MLP neurons of a small language model. Each row is named by its layer, matrix (gate and up: input weights; down: output weights) and neuron, and shows model dimensions 186-281. Each number is 128 + 24 x the weight over its row's rms, rounded and kept within 0 to 255. Numbers have three digits each. A neuron's up and down rows have the sign that makes its largest values positive.
A block is one neuron, or neurons of one layer that tend to fire together. After each block is what it responds to, as a language model described it from the Wikipedia text at the highest values.

L3.gate594:071099132135113147052131151099144151103128141170108160132132128120110120152125170153188176152122098152160143107129118091146146142096145143085156141163125085123118145110115085105130151126142135113131141106177160112135119118127088164076143073125106143154145081109123133098149138168131123103
L3.up594:090123112143158141142124187109143129120124136128157165160111142115136146148107124126150156166115108129122123139100094138120113109122090087099178123121141108135187120155112114116071115104117165097159138116115168148173142075137149162107142093140131139150126080126112085132115103131112141132
L3.down594:122139138120121097150116084129063129155137135098126134119091129051126140143106103101098140096150166151115137118110125152094120132129124122070131132135122161136143160169117161106150146122106124114132142142076126167126098135145110149130129091096133116131143167125120116166124100116114116124
Tokens just before a date is given, mainly "born" in biography openings like "(born 7 June", also "on", months, and day numbers.

L3.gate500:144119107114073160135127075126140148111145091150107113156086163163111147114139114092067130095133105104107156133130159081181112100132106073118148162116114118153119095100140158157106109130110096139095129124102123137124147093159126110173143135130102169089077103115133155128140138117116153162
L3.up500:136124083104120125110145133152135117146172090119097126078120147138136158112121090115105117089156107066152144140082158130115146091109140120150146151138141117128152121125086114116134107127156097107108125116101123147150148099123138164147081120166099084146128104078099121071110104113113166127
L3.down500:117145133124099147102126149117125133080136120147148146138109089143119112111143121144100140131117118135119151179144110118147104112128150106105094125152112153142125118128175131179127133086141123127144105111109117104093103127117109101096123134129157155074160101131086156129146138150126109117
Commas, and sometimes was/is or colons, right after a long noun phrase ends, e.g. "oldest industries in Qatar," "first job in libraries was".

L5.gate52:152143132141118172103154147152126151151126163109110131137135128118136119130158164137106126120167128098123124124161129118146085108111128143092150161062078114152111143147111174137120093148097085135086089145145156135079141128116130118075097094151101113177125114118129101136132136083132160117
L5.up52:156142126137171151131154117137125134150152116117131134118101136153124150116140170119081137147120076091148160125141113146102105156106123116134158165084140127144125116124106144139119112149157117103117081144101090099127157155116162109086134098188141140210134135100047164116173098097119134141
L5.down52:110117161121111104138132086169132149132173153159101164137165132113131136141113145141116132158122145137128136169159140074117096111118150122090103127144134117133142173139125117140127104154121125127148101175142151162118095141102117111084106099150193154139114154124088121077094171092145149130
L5.gate146:147136132125117129144157127162100077107124116112117150185028139177143133135120056101186149148131112122098107101158138126136111121114130134128149147127137142136133182104130109121112124150118119166117119127056127134161140126129138123082148118185109135109121126117138090116113109085177129130
L5.up146:145109154117169112132113166090153097120139130095155142166051170127190119116113135118159161109151129101113130125128119115129126134129111152130137087134062099135153154157107107122089143115135141117081084103125111104156151119146133126096095106150142135135133120150148124143098129143145082119
L5.down146:137147121141088118134107131096122110153080154100106113112083155142135161135095195127168139142133140138127127096143077119141107159142093116152125137138101161105110117116132140144138129127097137147179145119114124085149093133118108145129116166142121135175103096094148136137101149122117135169
L5.gate245:115141140137095175098185102122101139147109144140136122094124118151139123130115134103162088149165093165140107102132126131133144116119137115090168144097128116136103144156089119162103150108116126157112128118117125148137144153129125125111124135122163176128098125094152136125136141104144187105
L5.up245:103083137175090123148157175160156104147128097154128154114120122160126134091132110129141070102132105109119146161125158116143127119122153143135135150098097137107146126152153110144147126114099130139125137125122162158096157127112117147098148103116149140096131112153136109112098119110095133117
L5.down245:172111106121109128140083104071102151114140120135123146140116132105095129169137118139165132136112149089168112161172098151124167114114106127156167134174090181176137146121182132108130168191111124125102149121152134094136134082105154133152159114115171109119126113158119127178112134128142142139
L5.gate270:149066120139121150141160152121097092095127149105132102114122111138101169160165135132155129098107103101138139148121124105133121106115136153169155111133093142157190123114119129139132107128126095140107116143133083108113126116152169148123152105131099116123107099127131158108143086105123122123
L5.up270:101117099207141132160117130097111166126142119103136173086116098179144096148093138125129120096145119132104118127112158118089151110103131135147075157171141136131146094147125112114146111180129135067108137158116136147120145158154131127124099103120165141157125141147122160103135104112129147120
L5.down270:181113126127187108077103118095112118151145154153133128072164100108132126178075134090110091118137129162129144152134118116101143135138128124124114159122078173138151138132103141153083173142122166085170171170090160117135118151135150086113121131151123098160145144152131135116101089149139108119
Commas closing a long complete main clause, just before an added participle or relative clause or an and/but/while continuation, as in reforms, including or farm, where.

L5.gate380:084157086132151124171145126118142144189162128121101203108107079136142173095157124151108093144146177135115122111078145161127125113116114101105125117128124112133155134158139156175126124086167136144138105098108157153145125119157094120141147116167146119141133162132111079184126129131137102127
L5.up380:113112143116148133120124120121177137151105126142124124138125095122132140145144143110131168135112089130100100108118138102104142131148136136173113103070106141121165089167188121136127105129162167120097120107107147137167113148164173122154108070123152102134131141132136137134137111134120139141
L5.down380:107128110107115117139154128158131171121126134118170144114102144085093144104120119138134122119142166147069054098123157095168144122145160149116153103117157134160120111139147105151089165099130178120123142071091143168157098156170114128116103140133115171106121129139125163164131115157125151148
L5.gate830:114097098086127104136137113140146124121131146114086154125095077117142099116148164129164156103107132133109121102138098157132132163165116102128096097148164105117157123139156111133112150115133105131109100101152132126134107160116139146103141072142148142116132155106128131181157152175121086139
L5.up830:116088102136122110152114131098125152145098123123127095136125066116133150106124113161118170111136142114161135119170101134135111082117129155122111137135134134124109138062140157117149134128102101147143110095113159121173152088142114113115149118124131071133119091104124121113114146111143098142
L5.down830:117097157137091117135128122083153126140113147138116109123110134153108122115120101133108156117094156108099138148134132116080167129169114144125084120152129140115118148138140161113147114080085084144127081101109147078125116077112120147138090132137180119122122122102129145141168110181132164129
L5.gate922:101156120084186097111116137104122121147120146127139131165138137132131128098117123172119135114083136125106100123179105107119081141129165146134104148138163108154094117124111184168120126116160124090109102155138162117186102097082132112173096128128066116152152168108112104143142139151139151157
L5.up922:096168137113117105164138157112139133107138115135128142140113098109134115168106172118141169149125176125155122116120133129161132136152091118110082127128104103152173142106128097164105116147171117120114152124101122134129155108105088182138125134144111134121139151156127132141142109137156062129
L5.down922:110114175157108115120116116127107146092199139136109160127158120147126156165125172158112133107112163146134157100078168125143167126140117101129107142135088089154147154125113119133126095087180123150094168105126135122090114130108152138144088128172142153159153162128114105149110148140135123120
L5.gate1016:152132105112112106127118070166151130130130118084180163172124119154114144120126142149133160113099130127153103111166135164098143117159121144150135141102085158122067129107069144112152135102117136112041102104121113076102106126130133119112075133158125101159139166111112125135145112138131134131
L5.up1016:147103113111167122140130133152133135125102143133080132097111149107133133135116147124124125160113176169139165134140121124081179129149115127127157155106135116133101113129184094157135113122159114159137146099096138109116172167098132133132125108151107179174127097127096097148129121124148142172
L5.down1016:127124123139115099118159131112157134161089161150110131086141160147120104111126107136110143126139170125162117088116089144112136121154120153122159115168115112100079084131123128162125147110110130118095173111111171099114120143106087146144107141144149098118133122092122105144141113134149116179
The preposition on or On just before a specific date in biographies and histories (died on August 15; On 3 January 2018), sometimes the day number itself, plus weaker non-date uses of on.

L4.gate102:122121153105116130134155173139121154126175144117124135134147108140146120145133124099129110136130147143167122112121142126117138107114135112110116128142138144126108105125152138110131147130098145081120120150112163142188108124156120141084163126140142134115154140133161101119149119141128089171
L4.up102:162146119176117099115138163133147153130133159140156122140096131135106148120110100126121089099124129121095131140176132144119102127137133111139117106089084149138119136140107146145152135149116113120109109137127108129114126118154099175113150101134120157097133120111150096099110149144158112143
L4.down102:132131113101154099111133099127139182092141157099109151105105108132158123113142146100142139123153135167165127107119150127116158102164126117127089116132133126070142128115154115157126195100116104115146122107131134130122114098171111152155110124071133169145163136091147145141117165152098126140
L4.gate137:143119127137149127096127119106134127100137190104104130122138130103127122168124157113120166140155130154108128125155104149135104128128085093094119120142120154130102124154117147159118111111114138107130124103151171131141109115084137107078111175078107126127128130101094134155139123098115128130
L4.up137:117116118153129143166132124146141122093099138080109120117116133107142105112117177142128145129140123178126118110124137119131127119110109126128125132154091124088122147111115140191123112141133126103119155122155150129161138125145130143061174093083174122095122161077096139137136165107129121116
L4.down137:134179173122145094106144146086168094103188107127118088149115147153138118128115172120112178123156143122122092107115117133132127100141151086145138115106145163167139155129121122142146114126120158118159112155107124119127146130114132132182145118181145140075161179107153138152072151104154115122
L4.gate591:126153149110148122152135147147117169142159137137128128112135127100132125104095143108177123111157107118080153151162105090136130135162103073142094122149138120098133139127143091127106137083172113084136160118112121151141102141148104163120191107126107121140092149106127164077130176147163098094
L4.up591:104113100150144104134156126122123150136143122154117142150131132151106088129109133113076088128127107134134079136140148143122069081131121131132127119089119171098132103141113104147124162099174124096088121110119167143110156092161145148107160130116154130156152163138118174142119140149139099135
L4.down591:123127094140137103104119135090176149110096115110137137112138095083132090090128112148122137110117147147146111165106140200096133125111162162105135145143121088133111164135132135146115150140121113102144162130167108096159104098148139090146141144154109124126145105111119129155155131185145160117
L4.gate901:125170130083118077116127141160098154109130101095096141084105178154124133132095110127143154058152104167159133167151111168124114135140140090166160120147123110110120090127102096139159138099111111095120112118115126083159127117146149139133151075123108123150131102137119096088154191090110137145
L4.up901:129128104090093098116123129119133165149175168131074119145108162171149174126116149135132128085151105142120174100131131140153104095133142140134104152133170102125154139115157121130121119144091118130090118111165130136118138136142126126120115104104137137160151122098131093120109144113147106130
L4.down901:124136099144107111108149172107153129161123147167116137127102093134116125161097146167129113148103080099132124103095156113144090129153105156090127129122136156146134116146136150138124128114098125098108141136140140132138070147094114125117113141118109112143124151122128146151105125187123141104
Tokens just before an upcoming date, mostly on or in after born/founded/closed, or a day number as in born 4 January.

L4.gate254:178132146122111129155121146108111144108102180105159118136159117148158140111118150123113137128167112128151104113136088124110128120150156145141134103092103158122124152113169187115131124098124122147126112155121159092104123122128125117161111100153133137155109159126112151119112115121133107146
L4.up254:078123143129132114110152141134120129112133147124130112124166119096098140151140134142117126113144156085121103111140147171158107106160127160114127135122108147126156113114094117152105125097147113098116137146129108094134139127134165180072159111129124157127163143155126136135113077121099139167
L4.down254:110139156159132141137160148117111159153133154108139141128136142078144093125153121141152137140134111139174171082137124137165126139132135139106098137085134141122154175148099143139150146115141122144084150138124152123106145108141146164106148113126139132147123165125109103119125116146115088135
L4.gate293:125109155166155134133113118132118155114128135129150173116142115115131103131157116149119142081125114079135151101145123147147158082133077133168107128144162135102148139094112144153133134142147145104080140098159105121103101126148122112139151127128140157162102151110114137109157113162141123137
L4.up293:107096108146127141114140153102111139147123144114106122142132132133100107143097129161159144110114153152139139139167123110111095156099116111133166128136150144138141133131137097136114128157117097144081096125096123091101125112133134115158119126121153123154142125076093091116127101147132119178
L4.down293:124090137175098124140096111127103151132112157085100147113094144103135120109146112089124102145103121108117136119110102141131125119127130135131088138122128128167110145137080123149147059141089141142108131147113138127137136138133112155133107121143126146143102104115057159159114130140143131159
L4.gate385:098135121129117122120153141105114129177161164131138133070144114098166135144132152121117106147079150154124140109137103160149147114141159137134164163068088136134115122158137139140118149155125128143116132142129105149138108142154122150138104173128069124186137114129090119147146126142148123160
L4.up385:094126182089118106107128110076109125132147087141070106153127132110123129086128136146103091125119138157124148130095107147121154110104156165133075109126149096098096108177102148166100149116149111107111112128146099112113169120133175109148118094159124123114143116132162096155095097149164120167
L4.down385:080135115098115073130157173096149156124148117148108125141123137109171086116108108107163115139112126163120164171101082112128148114124125132140161140131119147160140115126152111158133124110098139083157147144107144147138148134135116130146122153137166124169126134150129099148095124121139111127
L4.gate604:152140088148155135127108135124071155151131086150114153097118152117144131085105114128136140131120095120181148132142167135160095092106170131152116119116100119103111100123123122133175115117129154152185099133082111113105128092122148152149122134117159211110165161133122103144170137138134086135
L4.up604:127119106155126098096125112135119111136150113120099129083123161087119152117101113152136128132160119170130127148097150086121111116129114131106135119126148141118123163106152100136146132111156105107160129145157114136141167098075163157105081161091158104121127125144089135144142130132117100116
L4.down604:122124161151082143158145099121129122099126111132117132137120124098169063148110120135176099154146144142110159155132123102104129120179141109132109115125103113123154168121164068134156154142145118115103136117150116107157109171121129150135146185104143135119103177146129142133123082093134107116
Nouns naming places, facilities or institutions, often the head of a name or phrase: home, headquarters, University, airports, store, schools.

L5.gate47:110108089107136130140135120096106091128202170090117128093129093115132190133168133157141118114129116094115173113154160135120132157111064067090171135096093108145078119127141125123124126104150124131134108150168157150102179110144136097115136141147153104083110165111098107122116115094172109121
L5.up47:085110104110149133150161103122153100108165129125129172123150106142102098114139140156143131162121170146109166090125146147105160116125097106095148144089120105168127162109138120080093133158154148139139058122182131168105155131166141139152139144132143080159108174127093118148097153072162121076
L5.down47:113110140154134101140142124118088130118163144104137141128129137110108142113114117131127143127141133109152117136132162098131119157121161128091151143107124126151122122106172106116155115151118107115129135124113150117124140125118123098153117137136125158122113134089116062107166101161147082128
L5.gate238:123122116127129169145125109102126121165096142103143110092135067152128093080146155153136153168133079168122106150145131133132100118146156123133117177086114119168145145104133099118100117103125135182141091128121136142155123117136143136156159098108110118163095171108117167158142139137168106093
L5.up238:103159124090119090105162128126117107098124099143088117125116115157138143145052140159139124121138119106144162133113128171131129173103150121140193135107118132155138176142119149119119137111115110129124141131103135137084166125116120100125133150121132154166107149119092126151070115134151119108
L5.down238:099151103109146118143133112120125047155151104157117125164146144119090092106099143117137087110124144155164146137143126135151120143142132133132089124115125131124105131103131131091142113144144094147188127128137096146138130074111143116112119058103171166117133130096098108121147146175156177112
L5.gate1105:156124139158166099145141166137149090174067155144110144162166155140144132111107145128170101134115137132097141125134079164106148147083126138121141090102154147082106114147148140116113134110117137141143145135141094089121142165158154101095127187162113121137101135163115093102161133136155118108
L5.up1105:101096148179120123117134120130121143143124113114145134136132106102117144131096116147149107105152160124110160124135113136090115089114100107103081120098158096108094147123123148111087093127103125148172120103109140144098128116104130090137145161139086198152113154133118127154092161134136053134
L5.down1105:159129091127105136130130130080095148113147122119113114108160143133091141141146180136148139138148137139066092131123144141142128102142121140149104126115141122165136141110133123164116121114100111129091127131133138160116123116126159141111071121122107124106104117159105143099116144174101104122
L5.gate1135:100116137150162122126132132151142112122112148128148104077180153136170129147107163123124122173117144114155102135121109155163140105124123136118150160103068082090110104111141096120085091133124161163113114181151142150104137096215157153113100116109077155203129177110158152129118125087117135139
L5.up1135:160111148156135154132124152199101114155103161157109121133131146115170171159152144165132154152090121110163145183112081152122070100137162132126143125156092176103100162134148123125100092128144145136150127151163156124131184147136178151148139126156073086159104123104100107117129133111087087097
L5.down1135:127115120084140118111116081115138127125110148145163102133085138112150150189143177133133133156142135105113117139113109148124118092148113184093103115142158128109114146149153087124105149142149169105086126113163116116108135128141124131097097137158129151166108162148144119162109102097155087134
Fires on the dash joining sports season years (1997–98, 2005–06), and more weakly on table pipes, list line-starts and date separators.

L3.gate1263:142146127134137139128141081133139127132106084175180147152134089148163122110113096107130129148136114130096134162107120118137101122116089135123174161136120136139154142144117144122155163116149137179133111124127129103116161128130091106140133113128126115083179118139094121122175108156111132134
L3.up1263:101134106113102130144125132132136130147141116103140080139106101120136128141138157120047164138150128097123106140149132105153163133114106112107138146146189131129162132163123167126194087120201109150096129154161118142124093154153127081087123121156131183114133130100132117095093133116129082091
L3.down1263:114113119112131125146118135132103126134120147127110141121145173117113137149172149144079155149109099165095157128131153115141126148152177098157141131110126177152123116119085158127100128076120103118160127135140113133131114160158102123129137137133124137124108135121137088112100160133114116114
En dashes between years in seasons and lifespans (1994–95, 1946–2016), "to" after verbs (declined to, closed to), "all" after like, and mid-name word pieces.

L4.gate317:119113145105161137133129145147102135158114110127105107120093109148147144132155125108174096129121136172136102120107161159141165113107141137146141121126104064104130142116150158163151124142123112139145130137135117124150148134161125112121176147120103126145133158132144111142114127113101156102
L4.up317:147145154142084151200170164125117110134149136108132128149108162130178126116099124145115191113147125117106107122122147133111124139109125099126153159150071145127106149126105099131133164118127093204131127172088143136158148126166125141145142079138130086167170141122137130175136144147117107103
L4.down317:122150170084181130141134134127143127102112097066164124108104096125113085180083157140148169110106156134145144166141174136114103058127129106142121159126106092122171136114067163155087136106088146122122132159145145105110152116130138170172132097131129149157153141164114135155129142130155096140
L4.gate378:117120150126154156109156103151166088170143101138115169116088135090135107127152101137118077159130109144097124140113135072136115111101119103108116174134129136092077118180120155125105110112156140163128121093157147144139127137126113126134142078099103118120152157178125157125107137128125167112
L4.up378:128092130104108135153133116115124113129139114128124125133144128134158201109113135144121139163114160096106058106145138173132121154100136148154155126169104117135151159134101125117161108150100092132128122134138130147121132137145152178139159108102129095116110088133138144115116175142117116117
L4.down378:121111124083153126135098107124110155124149117136117086139124130104119142123108138144148147134122064150134089133124093133107140125134154135138163157149166118121153158114113118141154141127107178081149188116147074123121105156117127115162131125156172119145135100142086107139139173092104146127
L4.gate1070:111151128136143124132112136146117109157131109153075132145159124121138123137101128097131117163128107155122110108126178105138137119114134130125139126133147121098095110141134155113117143117082128161162103141090155146105100149181111109128131128149129157150164134122124138112122172092110121123
L4.up1070:100100098112173118106125101146153150171122136141151172142138105108122135179135139139149114139141114115126145133068123074133119164104141118141192134142138128075111140120132130119084128146177139139134112132117135113128089099108120143163104128131079109100131163139097171151099124154146119127
L4.down1070:157110146120126147188160089132139082128174142098085142150114090103088161141126140120144152156118102096105141141107083089133114091108094149145127142103134162075121111086107100123162139143123128129159146150123103161109128122181116107174158115140100154121141139123139122146140123100117133115
L4.gate1532:100117148108121127113118121126077177132102118153102128126138137113162116136130143072112112162112158137093153168164145155140139170120149143118136132116151122123123098118111184118126140133126113160117079125099143119141119110108128082113126103103123094124123165153136092115126156112110098095
L4.up1532:094140137120112107126094134168086115193104125101090124103094145169135108089132111133134132157137112152144176125159138163134132116138129133133100099138106157116145140118134182106154117181117116177111136162081117105141101079144146127142118075113110099144090099127092151117103146117166119150
L4.down1532:085181140128114106133134137137135122150124085123106155128129095093172141159158109117104144093134128144140143103133143125153118117150181130138123141119139126093127132120126106135170149108128097145113115099125165173107123154205121115139161137126125127164104197141156172122093147141140123133
Dashes and hyphens joining years in season or period ranges, such as 2017–18 and 1836-1840, often in sports tables; weaker on other table separators and date parts.

L4.gate349:151112121109159151125144155122115158128136136173090155165112154118137152133120111174136126061113170136159139098113117052195111119108142131159140186124119150140168123130140125159125108165106118122116055132151103111136169145132131145100127110117091108147146144141136160116140125123145117134
L4.up349:152141130153131179112147148131154115155132114115124123126128100162125122146132179110097119175187118157126141107136132144139071139110153144096128134142106125119118162106139083125090142158142095123108101138150092139140097156158172120103127071181091071086124126130163115084140151095122100155
L4.down349:114151173151107161139115150120101126134129136130148172133127104119136140152147163159125130142151099129088122138113131120109158120134140145153077151169088178146122179159098118136121145128093126109127144057152160140144097106117149083141133080113120166138151113113102123112126109125150128125
L4.gate522:140104116131146188082143129112090103118110127161136136131127144146174125105138166151104137164104122126120127129120113105093139083116116116108143111126168094110133128146108134141115168137156118145107102129121129142173136105103117123107108107152149120119132120121141099158061129156106100109
L4.up522:142136111142121105126158142125109136143106138170157107108082107194121136141129093163186138088121104087103139098118147138156108113108127125159111132125094132154155134083118110154111105125142105112139090103085112124107125109168134159135130111106137151165109117129098144125089107117135140126
L4.down522:090111083107108138118183130156137107135156129116148125143157128136124131106143164141180134099149160091123154081165128132176200124170121137125104143111089118115145141142143118151118112121127072121122121118128151102152090158107136149147055116140161144153092116125153138133152145127107126136
L4.gate561:121142146132130141127126141120140124148151111151097089142124130090089118111104140160114152099096100108141155119099081128131097099078138116137112168135122133138153143171147146097133123152126143150117120123107113185165167151127154099084135111125108158112126112116157107117129158118130114142
L4.up561:131094091142132139122119101123105128113171120153106155110148154140153125168135129133165142134160125141109125133134087126162071139144190113142105125141142132123159105116105140115122144152137129085118101116082137119143174142135115102094098111173076155145083134138115098121145140135191093139
L4.down561:147103087089138157105106155172135109127109127123090137119176138141131143134169128113140117110122117160119122124143101137132162160120120120088104140122157121137119104162179115158116139092135110147112125128133128085138132137136139088107114130140125151144110110113135108114141123168136121140
L4.gate1270:138134097161153143110133174140117111151153132144147149133136160120141133173111145128118118127106115149113149151115118158154104130108123135138110156135088110148171109153146093122134115117159162106113105150134089120151128118119120094089131148130127140152159074111120162112105086128143131118
L4.up1270:142126109174130135138106111099132168140161138148118156108099169150115102124086126157121130148130138165147117150162103163158084078141136164112144142122161104103174146183148120130097112156174125095159096139135084114161120070129134129123109147149102095139148123159099133125109122115144152109
L4.down1270:142123126121121160130141169115125113144158126152120136148097150135099096115130132137139141090142111141100102122155140138128108099129094120151075136161166145184141140078151154154101146149131123134128096099121142175106109115151079140121103123120105154107121108112131139096095140137084155156
Commas right after a complete main clause in prose, before a participle, relative clause, or list, such as "the war, leading" and "Aryan, who".

L5.gate925:109117155116142143109124137128112120171142072119156132149146139110128096096130094117135127128140126148104117156161119136120178156146163111140131126121151118083081092147087133158171131098128130142097135131082097123129136151145064110129172117142121133167117177144109094118116099123148115114
L5.up925:126084126181123141119109097159109136114132089109123188136121107141133128112140144101110097141138151144106145151107154107113121110149159155158141166079173151137133112113135126158100129113102134118106147125177167120149130170114158116079118129172128100137080097138116133149139131111165111101
L5.down925:155112103158132147153087132135119159154147129126180149133113123070156132151113117169154138157139113158140171116089092157107098137144126158086119146156148119150108136087108136125106117131045120123121155106096087164127120071096144099112126140124145106121105126125117142128104116112097138121
L5.gate1274:130108093144141109113142132097135119129125075102095148108119141150122121107120124158158131152133149124149080155164118124129115155118106160128084112081087138140140159067120139147118140105163164072112160173117157134115144131138098133157070125131128110129101107108108148145190155137142118128
L5.up1274:113122117141150085100093113117128158122138113106131127137143131113113121121121133204137102133134125066146117115151097066140135132117096137128125138131127148135174086145139105105140132136125093120157106133159145089094146075102142128106140137135130121164121125103166148109175134147150098116
L5.down1274:160115103122162117142146141115083125131122132092117124094156108129078133123101157157187130126113137098107143126137110141109073141127084098151135133130155114123110154121134116089111119094103128158135144140170153176165153091088168152145126139099097146134129145122165132122143130120126120078
L5.gate1363:144144099144128147107167135130166168116119133116110140085105156091138139138134106108148112168120101174120099120114130137154143139121148131184120140136162116175140127154056114126104137172128150138167096152105127113122107167114119113091132113100111125167148117160127115113142123085176144147
L5.up1363:119132109138148167107125099140130092143149108155157097150144131195062160064112132144124116158111112151129146142151161086118160127144084117162130113121136086129142132115138142145120122116114167148101169125091158105131109139142102121150109147114114150162149143124128136129120093112152123173
L5.down1363:104152163168116143106152116125163101100144144138129100141159160120122174182090154099106150175151096134195120090121119102100096106094165070132124094130077120139141133147128137123098090134135147093126117140148164112069161150122129107091149111135100109126138128120156124173150114125140142131
L5.gate1386:099132128134129093118114189136169138149113156156093115131122189137142131138093127121174151115090123086170049162151109080139144139139121148137115109119136119070116095167145082157135144114117134097109172129089119139086150097131097099115145141102127098154168121160104090179099104086097133127
L5.up1386:087120125135135181106112102101100120139121084136116153159135175112127109104137114125156120089141097128130138146117122107156112115131127119130100112119127126097147161150156193148172115101157144150131130140132169160133107168129106100132147163130115138163156147096118125189124102092154105050
L5.down1386:151117079125153083120160112091119158110133136105106122116115149124115173119159115116136114135144113165097135168089108107151123145119146123077133132100113144110150139117133095125143146110075123140099125132117128121100145076156171105112115131084177092110131110132167146131065105123119160143
Final word of a phrase naming a field, degree, instrument or role, e.g. Bachelor of Science, studied medicine, guitars in personnel lists.

L3.gate214:098138128092129161139100137110120161160131104108199095134162164116122152144134142121115141101094147123155126082148146127104176105160151102111088120150117079118113113136182131148128142126071178088095117101141127087145117102165146106119129125147160110132113135096108123088137053127121120102
L3.up214:090179147113124157156161119125134154125132137153111133123128097110095174134102133066138112089129132161117150112166122110110119102108142133104109116137117115114140131120134107149115152131110101123141126086150095112130173157124174152150093149145132088121135114141148114147134104127139101089
L3.down214:143130116151142077127089143155127088139120100106137119159157147103121132093140120152095063154141118119149144111128126156116103130152166136115136111099115127116141112100093105146150084171104108116153121135092129129089114140087120133171132134091147159121119114101143123118088154157119174110
Final words of organization or institution names (Museum of Art, Broadcasting Network, National Park, BBC Sport) and field nouns like research, service, media, education.